Part of a small language model's weights: 10 layers, RMSNorm before each block.
MLP neurons of a small language model. Each row is named by its layer, matrix (gate and up: input weights; down: output weights) and neuron, and shows model dimensions 0-255. Each number is 500 + 25 x the weight over its row's rms, rounded and kept within 0 to 999. Numbers have three digits each. A neuron's up and down rows have the sign that makes its largest values positive.
After each neuron's rows, "fires after" lists the tokens most often just before its 100 highest values on Wikipedia text that the model never trained on; "fires before" lists the tokens most often just after its 100 highest values on Wikipedia text that the model never trained on.

L5.gate1153:513518518524464494525514467501484497513501452490501497466492534485538497489498516483475468531541482534518510518490495499542523486478501485474432549454495471532494510452505512518488459534531504515448531497520535561530526495502552474521466530508491479472477480486487482463519527503541498512478511473516477511529481522479498481529508502536488468518515484545517487486512494509488492554484519478514452457508475478509527482491517461483520486512515513530484506494490506506508509485507525455497526544485512473517521526425471480516488447508484509475500501497489492491516513517507494491524510532540506560500495479504492493452482523498504482513491509510484556479510529459498489525506493522477506496511488546503468511495488479479492512455488517462475478474479478485518475540566496
L5.up1153:588542501517489469505486501498471492480485543457474501478522513472558524452521470517461483480534497512494478484488476531515494498516555456490486506452496494480472522505487486497510499465465501467516523500478541505512501473494494499506477516474486490497467501506475499484483452471500523508495456493483495508507523522470535541506529496549509505524549466486513497473504517489486469486489499492511538493516463490509450505516516474501517527528487480535461513497504505538573475492496468456512501449493535532464490503504494465522458503530452530488512529481465539521538536454545521465520498513482507507517486478512470505487514579501531480506482507479461506508499484521472507505508475536506454510485504517497477511512493454489506470512517522492478472538495471490485476527501517
L5.down1153:514525474453459478526520481482519472499498495465471525504480497477509527472521505490481492503512563481531525510519508455477481512489523509457451498477511503490532464493485550543509516488487462494491511496512514559522553530490513468505496524501550515523542455497472530490500501495466533496544471481470475496503487468475525502531534448539497519474518508518523529491510491502524452440504474514451517523508477488501517458507524484490534511465509520543484469493518473511462487477514465425493509459460537494494486517480511450508471441510545503516453485501476529481480511450542491467517444508489563469584542539506527510482504503499552486506522521464506493521540482483532514525511493520493479469507483505497482492468508506478486511509510501521466447519484501510463509510500478
fires after: ".", ":", "\n", " "
fires before: "\n", ".", "-", " "

L4.gate1542:524526498469483495471474497503525525488513498506505524456442482511476492504508521485459555550499484480508532500532481530478506489517481472525490496480504467486551526495462463496482510459460525487507498540483505470553501476481500451488485479523522515481506461513483477512474490526524528535511512512514506534488513498489515494519469494505558476532515477574504519499493473510515491513494501453496554538501478483506545467501519480507517555470494454498473498505520502505498516489522483504488501549481555462471488524484458507518484466510480466480441520525516491518513494530502496491484457516525498476537496482545514473485497492486488543541459487491464518519509461456494499497533494454469490525477501527469563503504466489519497515469429480497527514460488504476560485499512496
L4.up1542:516524565454487469477466487501487484471515438520495494477475446553502506520510522454498510518487514483477515525535457509486506490509491508582473472525502514533500483483480488509503545473452516476499486541460515492549504491521491475499484516532482511497489474544474434539481495515543532522493498537503512475483525500528496460565508519440526490518534529531520510530498463484545477495451545439500544533545487516480547447490506491515489567480516465529494507522500469543492568507553521497479473514496523482509505506507490494487482457520532517491491496516496554514503498508504494467490464492559502475517465503539484507497515498495510503522480491505466501508499470479476479516497466466456479537496496506474508502517493487492489496517476496522481486498470496445571480494525482
L4.down1542:517535551490473499483466505474481493488500453489487492479519497507508547505538498509455520483448505469506534460492499491502538485516462540303542498497489538495479529529500486497503498494467515468514514511513519503526513496476480523524480517511481485320494485530522487502444490480536500527510502540503515471493543488430521484497465483470509460515501538508502520465502490483498472516457515480517492526490485480515508500494513503472519504504494446480499469496473492486452497493526501530517453492505514491500534513487500489505514503518501480487485516510484506548507473510558470447499502507502480511538521532524497500500487500476544526511491512481517486559485518479455515487527510493459527483473493482493493473473485532497506511545493492564467492509503487497520504470497485
fires after: ".", "\".", ".\""
fires before: "\n", "-"

L6.gate1618:469497493441519497480509451491509475500532512488480524463533507486475562493514539480509493441517485505541490442491501496504494528498534542497510511471496505457492506491495530455519497492501481512486506508510510484480516537507445493495497518496526545439503543475474485476512490516517497482501511527449497524526502515476475478489508553528500545526510513481515573485451506551484471547502492516499509472496499500505451517521506515516504479532467515496473450482497494460496530470476530476509520487533505485502497514486480450543493499550469494500469516474461501516469449532473479472506520503492484485506490519549466538502527466561526506528458491499518537484484522489509501506470487496500534549494489518459469523482504522551484478512498485549476478545516532460496541530526519
L6.up1618:519509531500481524553551483518515533507554491480540481521513515529495508499492463495468504539454541528478461481516441506459499508507481467500490470505504506506518527545463479454494491492489527522527512527489480469493488494500489485515517463483488513507516514519515513489524460486506467550505456495509481559512495509472492494536464486473493469479503486502519507526499505507542490495525520481481531483564521524496482482514514452509543512515557524487483505465491551487502519491488516491476495494480501502517469519527543502538508521511487511514483487497508474542533550505517469521531471494497502541488531496554528494508548496518538516525490536498511525492484478492490507460521510501512525477466491483486526517479492603517458487502483510509492514470507490469480484497500455
L6.down1618:527498520484515510481545528502497491491448449515459471505524494546546527462557493493448506516536511465444506514479453505515506511492489479574492504494505501483495513482492514486477519521499546519522425508529490532441511516477524494502495492535539486520497419530490490547508515491516511490524500532486508515472517515509498484514510466520507549438481513490480542509504478523522454497466558516481473495510470489504504479506515476531465465528512509481510492522524498520479493499479495477486534470525501478482476485480487479486491495530532485509511531508452490528524507466499505499509488522514473510527496496513487532533517493556518503503495512493495516484516489507482486503489467480529447490477508471505535521497487483523517525558450504449486494507464500484477516513493507
fires after: " ", "1", "2"
fires before: "9", "8", "0", "1", "′", "7"

L4.gate387:514509556476505521480480503495525501523537495491501495501547475490514460495523485450500483480511511543520534520496489497504498490520472562506452455462523497535447520507522503480504472545495493509478489546533513510525503446481522514534497507550530457479513525506517489535469550526514506475511472545534477529491497467505521499471511503514550456464518456469506491489473567488506497515490458478522532507511528473565540506507531502500517478482512493492482499535513504504463510442511530524472478501511467511459507478500452499522492566523489478478526490530483506542439499440499455520492510517496540505524494518488482534466495482494511489506491496527453494485492545454488538451502512462510538471521452487491473532497519504519442511504549487518476489504488478537486492514489467
L4.up387:489459443521513478467513488481526516483530505514519506518506486505482498509490476487471462475523499480539530508480506509533508537509511492504488487486494500511485519502492523492564486474506472539507473478498529458497518455529540441511499526504492491486514483517505526497513481501518526517505462530484479547434500523528527512541502489493530466497473508550503520451524507529497475504496488466496521493523518491511517496495520486490504519476489508481475522525497474475468497491469504471544508509511511516460490490473505481495444522547504535471494502457473514570480464458469474513471484502447535499494532492486521513509490463502458496502505469534540530479492478519507523503487472489519567514499488511494525497518515533547517517486504460507491501532462528516506470492500490
L4.down387:552454475507508512561510472528516515514487528444502507503501524495521536487529469489480476478476523527511523532483490508478551454476488497478515497520459510458492517471470497496498459487513492496488514520487508478532498487520481516452494525540457528456491504541524523538521458509550532484515485508450501423484501523457486512495542526485474493504490472479535491490489518496515495499523498519508527491527504527501417521506525535466532494499442522510492507545509504488419484483525519457498474499497510479515503512498514524512488503524512518502502545525482503502496478487530523508455523473456555512490494510498509518510479517460481494498451472485459524404492474487499528514542511522475506504485444508524511498493520501496525574500444485462485526517471533544530532521470525
fires after: " "
fires before: " ", "-", "al"

L6.gate1541:505536458519453534504494534465480496497461485516483507521498499483501497544528503477496511528534462477492477491470520482481504490534521460555511523454518555487485508489481503449483510536486545499489502557484523496536503505514483490539520489476541507483492509508476500475498499455530531499511470476509514521513502463546508485517523490543543532490549493488490489492523499473505495494510487500502508509513453489500447470502511523493476487547471516526507496545528530466491495524414500492491527480494502504446558520526537489504515513511505486546474539487509497516494479489466459486501475532462483504466501508545568514513480521495484502466509524532485531502482523503517511507467483505495521528479537480504506439483472472514499485477444502463482515513525525459466499560541497
L6.up1541:514507502505509471538493533549530498498471502538505519529516495533473485515517506498505526467528520562517520485492492500538476536510507498543529469521475466480525519512493497504457506507554457491486442520485442558530536499475518491490529456538535497471505497516467478515531499519457521495461499488465529522521507485499504475482473513529520504471445504491496513529438454482521478507457490489457487462490461498495505470503514497513506525517498497552495495529476487512510513481478517489465503477510500496462529517577501505497527505547525496505519489458477517513503448518456499465508459496542519495485471461534451513472516484536508504500478469497527514504530508499437506497501423529539503488511522502533483484482504498521459484478539532490497503494533491485465523493522506
L6.down1541:526505511579536489493471510522513479498474514522482543537482478486499515484530534519477534525542464500506499502477560545504498504484448555518498500500508510547489518503531532515472514532518511520491476493487467539465514506500489461492485485539492477476496513530517511529492522465522484521527532508480513513571525504464515471520533526546446503555489507502467512543514465474496495511476484526491534481505508501542444526509516478511520450498525507530561456519517466483508474480498461504528504525458509509500549500486512457533499481521524465499525502459502534447467530514516503543491467538479468511501525537469458502528494504476510535491530489561516553473523531508453458478505473500517483499566479490501501463462452514496454506516490504498494508446479474466499498543464493
fires after: " ", ",", " the", " his", " (", "7"
fires before: "9", "1", "8", " ", "6"

L4.gate1698:530468484515490508502528528501458470519485466507487491493510522489519490491499519470463485506520530503514545504490510485527499485489546540480528521517539534489497494506519468532485516537503489508486479469492518505508510457505512481512474467504482526480543503458485517484495463500500446502497472499515485529505484460582496471509488469491500482504522511525464498532515488520516492481476508496491459508525484518491454467508506509451545505488477506455480515490481485494516516543457499498481504464476483503498454499534527508447497482517502462459497509488482484505543420566483478512493445559479482520483480498516496498516509512484450530469481485483508497530480513522527513486559458512530480511531526534476526484489511508505479495504492516522500501469530470489502465553475550
L4.up1698:465543490522488474537527499504510472462491466498472527569510485509495496540468489481503530487514486493493508529502472490531489504506507526506477527499546508496505503498461539490508520467539513521484473497494468486502500512515489476493508543494527512468497488498464515496472524496512509501549497521482474499514540448478530493512521496522479489475496528547507480502515538464529443524529537516501512499509469492488491475515534481537486524512527489504481518488515518469496515467482474510510513470528528510504494506489468501502496490514483497497490513507486525501496464507456499483513470544484441551484473481496493493551460489549504469532555502530521428497467488497474517481514490535537510502447471480497468503477527520516436512506496511510480498498493502509470500514451487
L4.down1698:474516511500487443480519467523516490507463444501511489452513508543518471478488482485486472501543461496509514492491521496489493494544516437482493507495504513522496499503496513499497528488513477532506472483483503525516497467526483444491481463511498464536495519505523505503476503505450480513512456524522479496540495500534558487466504487547492476497543484543499520524514482492531501492494497496486471489528487516533509462537487508502501500478521470509505490519472526453499481549524510470458528478476499524510502498539512467461473510510523516506499487534510520487515502504495509538508499505515443516471524485538467497526489514536517537494497546515498530505546516504495506499558433488496474455436510504509515485508481492514480498509501546511536495436487506543476517517485496
fires after: " ", "1"
fires before: "9", "7", "8", "5", "4", "6"

L5.gate1094:518475512502527516518532499467464476502506467505516513513510499501482496524557508530531480482453514499489487497499503486521522510543516506433461513529489503508523455483504550477502520520462504544529523521498485493502471492495495536496500529514476510455467498477457504461481450504475546516476481491510493479496511544462467498523508501490462474489487477475491503492520517499523539482444502441468479524523527525529499482466516505502516440507460534506492519538484500492461540510473516490432487504489495501456522518531531484482495494504550501508507512483504476448501477519500493495500479505498477499454556502532491504531571465493515503513519486473505509487503550478539468525495505514500494526465475555472538518492498548477490510509522476493505488501508510496520493498522482
L5.up1094:544500504467489508501507522485519491506492498501516488465495497502500481477493495486519509520529470481485478464490451492521497485522506511533509536495545534477527502466510470484527518503495525505511510545494504560521524495482466530520457488505533555541525573492437562510485553475494494511526512506488495452475549497483527521494502486516494499502549467517494497535523512509520501511472509508501498491526517531509510512487542456506543488494520555544488538506518487531501519467476480517474498476497474509482469506515521499512515477514525492499493499498523522445472534483560523474519517503518505495543507502522468494470520522520533503467484504466515486478484497512547474555511523523538470500484478505490528517517480516506464465533524467435488469506527477511492511536579495
L5.down1094:519501439520477520495521501530478472458510486521482515517519509538507456488496489509552426527534517505486487507475510476492447499535492466521504515540505493465505473506505490493473512487497463526460466519509488488470522477505457506500491483469553463534525525538501546489511490478469471474525510570495488525511493466508498512509522505494487509503500465497491542537523452501522473541490492508556481490530544521532493500474545499501527477479483569513477509510514458501545509511478455520495506521488525476492489463533466510532509505540501499504505530472470532518496484454471468492520506483482474476485495528506503509517528504446509503515519509484483504504489510474474474464544491476505505507490473504505499517509510535510505455509484556491531504476494456521495469498457500
fires after: " "
fires before: "9", "8", "0", "7"

L4.gate351:527496497485545513515488478477501518531480471533530523520480486479482512489453494512498507506513512539498514473532509509531491433526470536454517479532513486498486491503516530543504479532521529561485508482535510538536494486516516550483483530481473489451462557495499490524507484511458486494492492525506463499513477489461528514474504443467527462482542483495499479500505499506517495485523471517485498479547504507543457487525524517517471533453503443510529471542518505477485496473517528486478489505543510454534500482516457484499516496517502456479554520477511492489490558486484491514511474493492493486477555455487480529474451499538485491531515519507512465558481464497506514504505467498464537490509499500472519505493527469508481448498507533476519515524516494481492482479494498
L4.up351:495477491477472451513496534524485488551510487499571497516499509536498491513465527448503484493473500515500497475508534526488547466474447557533487502498481519512453475487467521457512472523498513508496493477518470528479500470495539507543506477519528516474509540516495499500489508477541522482517477505456520506492490494512480540516551479443491461519529521504478479472482476523515517486447531432527453500502433495480513503537520495470479499486556488469485509510520501523493492503513485536477508490504506510489475505449506457519549496500508482487532500533501519487521477486475513499486487498477503482493497477512517499492518472530469489501467488500520478488489492458520514482502533493483503506468526480482483468475444435559490512494517487507493485477455472518500489450501487
L4.down351:542488480486488487484522479541504502487515534492496464546497502461532496518530465504505489517499516487526457493489491491461523487410520511518538522487519508478504501445508448495500479506503560444509508511511495485503525525534477506515481501514497518506501477511505509503502439466488471507501539460520481542488542566538521529488506529474523509482486518462532493493485490490495462510487484498458496463506453473499502477522489524511532525509489518517519497467486491472475521528496536536540497465503504518470518502513512549494472490535485532481538535528491494530486494473512505522506481516499481490502488494477486470521521502500505527490527478507515501539499535510513524473512454432481485466485457508571496514481503516496492506467536507544552507515465514488500504539545513
fires after: "2", "an", " ("
fires before: "1", "2", "0", "ous", ")"

L4.gate1307:530476535451468486484486483456457514505514472486521569466517517503532497505571528451477514506508506510499464506494527522472517531524511479537477508507498505493481518477475513521524507456498481499511506488483504543501547493506447484479546479509497544490478473507480499437452532562513554499510476475511534500506547536470481507496495517498516516510454505515513464477487488508468511553512443496529516509504483548487485515466510489510530547504497472572509522559464525485539489535535481497525494431502480485496481506497450498517488482516495521473507494481503533516504473549513494500473502538544508500510481528530489510538488491499513522533502518489501456498534506514518526507501524503514495487471547523493541500499480477484487541464506494556464518510499518458521477495494504
L4.up1307:542512546518501488464493500468511546511476508480480502482482512485519505515527482493499553487519505521477475467516451507529478461469450458533526516479540509539477484491513496514491515510488509451500494516469488519507466533525491501493512470528495515479510517490500504467526508543526454480500474482496479503517505525437487502472478474506499527487503547468521526496508487482495475498475513512549502504419456532548515503537490491492512507473497483521504507547458502519490522498496468467487492523511573486559495517505534486502524497543506510533509539466515505518541504438523449469490488499523478520488521512467521511545534475487399506487560533522492482514550499543510495474525515483505516515516487524532502503528497512476519520488480510493498472525502522507517533520509488
L4.down1307:477507474504493520464489499476500467525489522488527477529470462509545550527486493543497473547480543488526468470537554493533522499494472491485526525505527491487455503494528488483484504525502507477512432536528501531538534449489519496524467483474559468440498493506494486488495551531512485520472528507514514536539464500488458475460494530510502469494503474494499493506511519510505505511498500529508477510479480512509439535510515454509520501472486482500474483512506522482508511534501448503545481526489518502521464480517478523479458533471518537468495499532540499469481511475528484497525476547490502480538462562473485509500501477502473493526471538456500492535517482519532501475494495521467513514504468533517505519490499528469508495477474505530514480510544495498508478458471531
fires after: ".", ".\"", "\"."
fires before: "\n", "-"

L5.gate1241:463531513517517507501474532516483470478495503548520483476490506500480483543516423527543525490495489506510490507482524499523519506508546513522508475453506456472478513496514536533473504487485467466516541517537524516486524489508502523502472480498495528489479508513517431482499513554493522497554464498535466510491510509466479513517471510485581518498500467493455468522506487514524487501489517484541501522501482506516495506522475487503510495470499485482547520499499466540473515471464434483532479534483503500524500503498506489542479479523520487488452512523559550529470518469488488474488531497456526435481429505514535549509541487511486519502502468518486493494486509508467499490459478485538501480482505544488512480484493526523526472446490488492509493496473502487489450486534480
L5.up1241:483469490509484494508490499516515482494516480444527448478510488483522535463487451560502486523536496477510465468545431486481498534503530501467521535503518468510516494454513510497524496472529506512504502470507513517500505482516536542519508485511490551555502509478505512510524500486498515511498468472545511476490504467539512473504467534474575437535482455509463510496525483552573496513464508519559479466531485540496571461527483472516555522457545502519541479463503530530461542476450481514523521518497488455461473478541485494517534458520531512476457518558490504497496490486528472471523511497476521459461495522489527438523499531521490551486487533502535499486480532501476506507478485491518514539492520542520525545492522488491477506510493483531516501494496523514501475492530477
L5.down1241:470508518488525466541520483490502510438521503496530569481481453489468502482491517551489522511509535506503520516507497483503479488526542456427562520491477514509480472526539485462504487456475509513502476512515499477526480521508481491536472520499527474519499460514527544474490477524514492566519508518517510537532506497473494490531543513492517455536484496548473480493454451517512456512481493511517490468517484540434487495507505514524512478459507560525488482490490529482488515496526469519468531494477518471525489477510507525540476494496524489500481502498467513544528483490515479472487571500511548488548469481491532495481526502489462531511517501483476475508505512530559508525489478496486485512476516514489506514462536451501504478481507503535492512508521529482495460527516486
fires after: " ", "1"
fires before: "0", "–", "9", "8", "2", "5"

L4.gate1678:545483521487491484524507465501522490509531502484525491494489486514499472487515520514496497447517501473504462491521479551515474506523497497530519465477528509483497484462516548520540540491538511511526510549508521449484501517511475564498493480484509472527490454479481527537534462495491538495536455490504508502526472510479453529485472516502469493480536455508464555529487502491503506496521488487446533453544462526507554517476477466468541520525519537533454507470505465590504571521450498504496493496506515493452515499518487519505531545533480491482471520504514508503492538491464495529458452498524511484488470516453519479515559521500465526543477511537540486566563475513506497485473502526474496501485454483477497493517514497497471470466525503517530508486487495523494490456503508
L4.up1678:461482509513500493502530501495532459495464462514461504505526504518496490486527487522527490546495520499456491497447484523570520478463474479468518456465509499474498465544473506508558489537519489520485499468494511531511527515468533463486513501504466521512488500494527510498506536521527503471522524523513486493492496498471515496478530543456507495475496546512522494473501466494456476475515513549542462496479493487461512464483541514504488493468536491547534496537496489457495505483447535497485461497508492533524496524433475503497517502546504517475480492538511525506463482490529507494515534502428527467455506544498485534512446512466544470494515532522482482497508558498459500477522509468519505502501536472524508480481522510513504522529547521565453500529526473519498488537453508
L4.down1678:528494489502506536501521493495551512536465482509469495484537533485526502479500508518522475507471458489501497471488474529501533492470529457484485483530466547496473469490539518535476471480528495511486508471524509527475523487498500501483535522531448535440523480495536517479486512494541507479468514504443458425532500487525482499457539513488540499481500494495489499472536452475456554506519504471507471470470479522475461522540518524492437447488473492547513481500480478455501493489564489469508484512487478514527495530505519513480519479492479510495496495533499476504492488544463505525475518519505526518446489515457483493500468494487567488494471476493488463486471536467477545492522508480520493498530500487573487466528504511480448519517544542565468483514493469522519493505474475
fires after: " ", ",", " p"
fires before: " ", "6", "-", "tic"

L5.gate1291:477517500500505505505502490513473478518529501515472491536577483517517495512491539508544493531493530490508487467474467480517505511438523513478487510485489467541514494507512482492500515465544467513469496466486543471534471508446520473529445498452461512541498479488433499505500483530501505542514494490517437509487529468501504468462482533475465505478489510505495533505477511496485450484507500512541470500463499513470459494469461495536464507524470509511506523459489533475489498524525506501473494495443500555463455545463471478510553465498485506511515522498520517507497486492514489525531504504483517473476505533534505497526502488518496519496555546481544475538492530504488517549482476500492503529471476523475511456472512494513513498513503460499508532471492518453505503517511488
L5.up1291:522501488500491488498464519530471487491503522496503488510537506484552497506484508463469496482505470488532513531485463512539486546508521527498522514483521494457509492517528486528504536504520523510484521485530528513508525460536492419517485490537515483497494503431517495500499502497484480517517492534488479513518519504520523510467491464503482471484526481515550510498500515515530527491461495499496553493487473481525450523507454517508511495521504519492481481478527514495462508483505512531499518426536503528496509466551541485543488487487516531496548513505509483459434506499513501523531501501497474485504493501548508451525499535514516546486539503469541522481516521522477528460491500514479472496484486526483497460491496510524501496516526519516526503475527527517495492492509518
L5.down1291:538499531525477501490494535502470524495507511489521470529507468533522487542494509482513480499529523473486459483515490531518435517519480476393549472489519491516503477504434494491485508491526519519478469520494447491510493513530488480525464543485501463500491508497516474489517509519482512532534444490478510489548530525491480504529479491495514532476454548542469463519475452529543478510474437498518486501512471520522485494498540489506479526518542475455496547506534502507506491539467510474527489462503511503506490530501475491478472473512483490471474518499476507503506518501501481478488448536493508491534498529531471519493511527533533488457534515501497502480516510531504518500524453529501499480484496524443478490500502545553509511475478533488506514507502459473531524495523517
fires after: " "
fires before: "9", "0", "8"

L4.gate420:480492472539489506504543497521481541496498489522539483539497492500453509519488501474503526531524456497515518526487509459498510448510505491479469541505486524471519538484505527480476512525534502472509436482508464497471552497520508499488459501503473493524469495482521529534575494521509490504521509500524467514503439457553447512482519493453448487515459505435493487519507493489430483512518506523461493503461473505494499461465474537522482444498564492494529497474450490515481468524525469492429486480470473494497515484513469467503463507517534499468458541509510477474506493515481509496485473516535538475495528517471494465498433488553521500474517479515501471523504506485510526489508450469500442486481490482502493490501517477480506516505508531517492541487541485508465491475500476
L4.up420:538482527480517490490513527488461500488511484489481509507468506463520498473492499498544534501473470480502491506544496533551536464466539485506494453506478531532515501534476496521465530500492574510491512471458443478487526509513500496534510493505491525508506446487490523468523523551499504504483514474498457510508489525526484541487509485549479477458495469512491496548496546509480517473490474489530545488472512517499489501504514488475469486470519454483483505521474504501469511451513488544525502463526505514487506546477476525534490540569472515484496527541501541506479479516508480505483525456532488480521491474510549517496507450552487504483466464453480492502490492518475516509514486504462502431515540551479475471542483465520514538484470464472507515524490525471543477431534470
L4.down420:501479478503506461525535470541500468502518489467474481483485522495496508488531547483503515507518522510486546458513498512497510462486504520517487454535507466435539541493483478506478463506482515481471458503500500477510493480478478509488514495484492486495525518489479507511516468558524537495483494455454483464545499476502455517499520495502504525482512491493483493478513452523467526512485493461500507535507463480517496506544456510509505498481496488468523492487489482509468534518455544529520473509506516480498525501480499484554488537511552548527473507511453542479533509527487486446513502484521531495487536491459509533519524505526522506534475530512489530456467488487515488561491457494490500509495553497493484495484518502475481416476509492506491496525486462505480509486465525
fires after: " ", "1", "2"
fires before: " |", "+", "0", ";", "2"

L4.gate194:541513510515483503505472513501505494532541510539511517503504494485507512506470491493518515443470478481520499509525567512479519537505459502532485485510486515475495515520519528467564511518484526492507454523519504508493491488482510478478520568527495479516489490501501489523493509499483506445512508467490493530492552429438548494505527480533518505470474492529512485493502519494517484496483517463480465459501492508482463438497509487512505478504494485522522517488499551458501515530515457472516496540476555499520518501499518521495456500473504534521531492477513513479532524497488504495482452524560484492489536503468465479519521500458510535470490499488454468485486493483541493540505461510485453527500552492481542497476504512521506505487514491514489489512470523509521496475504438
L4.up194:536532499452512505470525495501486516493499535501475496470481505525499513532497495491495471464479501524495518469538502576520457437498541475503496540516515493456507509460445526525501492476471521481529520520469498462543523497510499526512502494528504501497491512482475494554497475476470524506449483490465513516522490491509506515468489483505478477494522517547552509514476448485496532509493558491534482519464498474462443540530496494484493543491493523513498490554468485519525511506527530500534503555528488484494481517511519490515482472526534489529516519515469490472513467503496506493476520514535529505497532510515534478525478514534532508554514488528485483562515507497488498503509494546506469478516491490511487523515444482498516537500498510449481455507500504520491495451525532
L4.down194:533514533481543483494479501485489501471515512510490489482492508514438513479525518494499487483541565510525489513483493504500493484519494489484466526518529477526446568447453540513464490484523512514531502511461489521551477510522528558470508480503447500513518502477514481501486522486468487486480494527515506441484475476519506475542495520481514462480474514460521471520484520491506538503519489491527484492502470475487513505508468496496464544500485526520514430490493526502522489488517535541492495563529529449520486527476456502492482523537467468567458512503480506483533511512524532518456463512537459485547524490520531508523491525496467493527520493491506506556503479459516469494532509511466541520481477495492538499505467501484519506452452492432489465493519493498492504504520504
fires after: ".", "s"
fires before: "\n"

L6.gate1057:470484539490517485505532510502495516515443501508518521515543498514509480506525448497488485492531500520485516497540526498509501500486512498521514512478475481482524534536489524499523553512467515564500503543481493499497505542480505456514530456527518484537522519502488521483510486515492480547497454522485512486489495497485456458536482538468464490500480506511503520435506550519521492527489507516473542520467487532479472516512549520504479557508504480517534507467482490491495519533493473503537445510522544516537508480518470547521496488458508515473476521552527486495472525459503488496537453517557507499525522511498485531519506481488498495549522511516500528517472507493487510552488480546506521476485518495484568529500490476511551508499490505502489518522491518492515494508486488
L6.up1057:544456479480480424489520499532505480524530499491521511529454502527554499495554482479513462447521491482503472477467510478482541472442525495484528526470460460516504475510503533458525503477547499506463538454505488542527463514515427476487534531491470496490534502514495504491481492471493493484497498541449496508497504478480479494506489507481524477506564530523495478487470555524500476507483488510484511480554487500483503477470493539512478533447543452530463451523490492496473473484492508521504472506501518488536542493511534502453477517497519502477519498536509468527474545482463491488473482503509516521459542540475503498505497491472488508499495487472507513521494530491520502524481459524488498530467525476486451515470459512504529533503484544530509478491489551516527481508476491
L6.down1057:514517520473521479431528505464498470528501475555482548473492510514535485510455465513520540510542514521462481507477526524475474536475519500531509535453496467526561508490477531485466501511472506476480544475511501554504487492510484443532520540481512498527516506501532505480486488532506518500510518517505539478512481515500500503544463511544459509525503518500496478478492519481489485522525504522500499497477471509486512512518479534498486504463549484524496447503513509453520488482539495507516483458513506524503533503490501495457530527497490515514516492515471498492531499492496497528467509511504506468464486515488517562511473482473478510463439518507449486559498496461505526556489516507484504490494489537499505495472514515466510478506486460502546512477530515496489513509465459
fires after: "0", "2"
fires before: "9", "0", "1", "5", "7"

L5.gate607:496518525500482531505474519523430500509481537526498504491507471531508511491487489496496504580471483557457549464511457481470472524496469477507458546475461499510497518548520528490461503466453502518534514466508489488484521495552449517516503499473485491527520442488527450482480513517482521492492446478522482542471504490468510516521511502459479526505504491462524490507480526505472455502516515480510482534442524507525512467500503483470534530506498508471509516493461495470524498494513503509489507501538478457530506473514513526494506520564494545499571481489467524484514465538485447509527502504512499497482517477486473496529491516453515494521459503470516453532520501460471516478496490509450527480482537506473479514461503473451486453540486468522454521489516513487494495513512496
L5.up607:519530441529461489507499542481504500509490539448474493491505495487499512524517493495484572451474508506488524485481474483505483509507496488487508524487516508514524502482479493486498463491483497509514482526484477541476475509491467495491523520550507480490505466460547469506544503503510514520516509503505506458499545499451512475536539493476446489504551517437521487482510502518555505473491459510483512541529474482517505502520530481462540495485502528500517538504455503530500512487514496539501483489472492504530514520536504465492495493487464549532532464488479513483507458514427510482494495497477526478533544472513450498545488486495462504508521474434450435528487523479490528455518473532483489516515512507434510504489499501503508508495430477498515553504498501489532491452536497
L5.down607:504491539504490466444522521484510470498518532508502521499510520471544490510544513521504538511516460518511498471515480476508450557483531485441496479487497517526493488540524455434510492509513514472494471532489484527469521522533449478493467522480486486502497526523520509486517461575491498501477483503532496522495529499491533473515490538518489523497517472496493477509482491492478533455516478474494501495512532492506489507556528491458495492463502556520502521534456485508574515524481471481529532478520517549493503519522490527514503527518496473486541539513499522459495490512492524547516463474520544527518468473489455496479493509497497483556477495489509455503535489474514493502488577497465547469487516517503512528457536464520493498495492464486505517571519502487476532472497509
fires after: "\n", "==", "."
fires before: "\n", "=="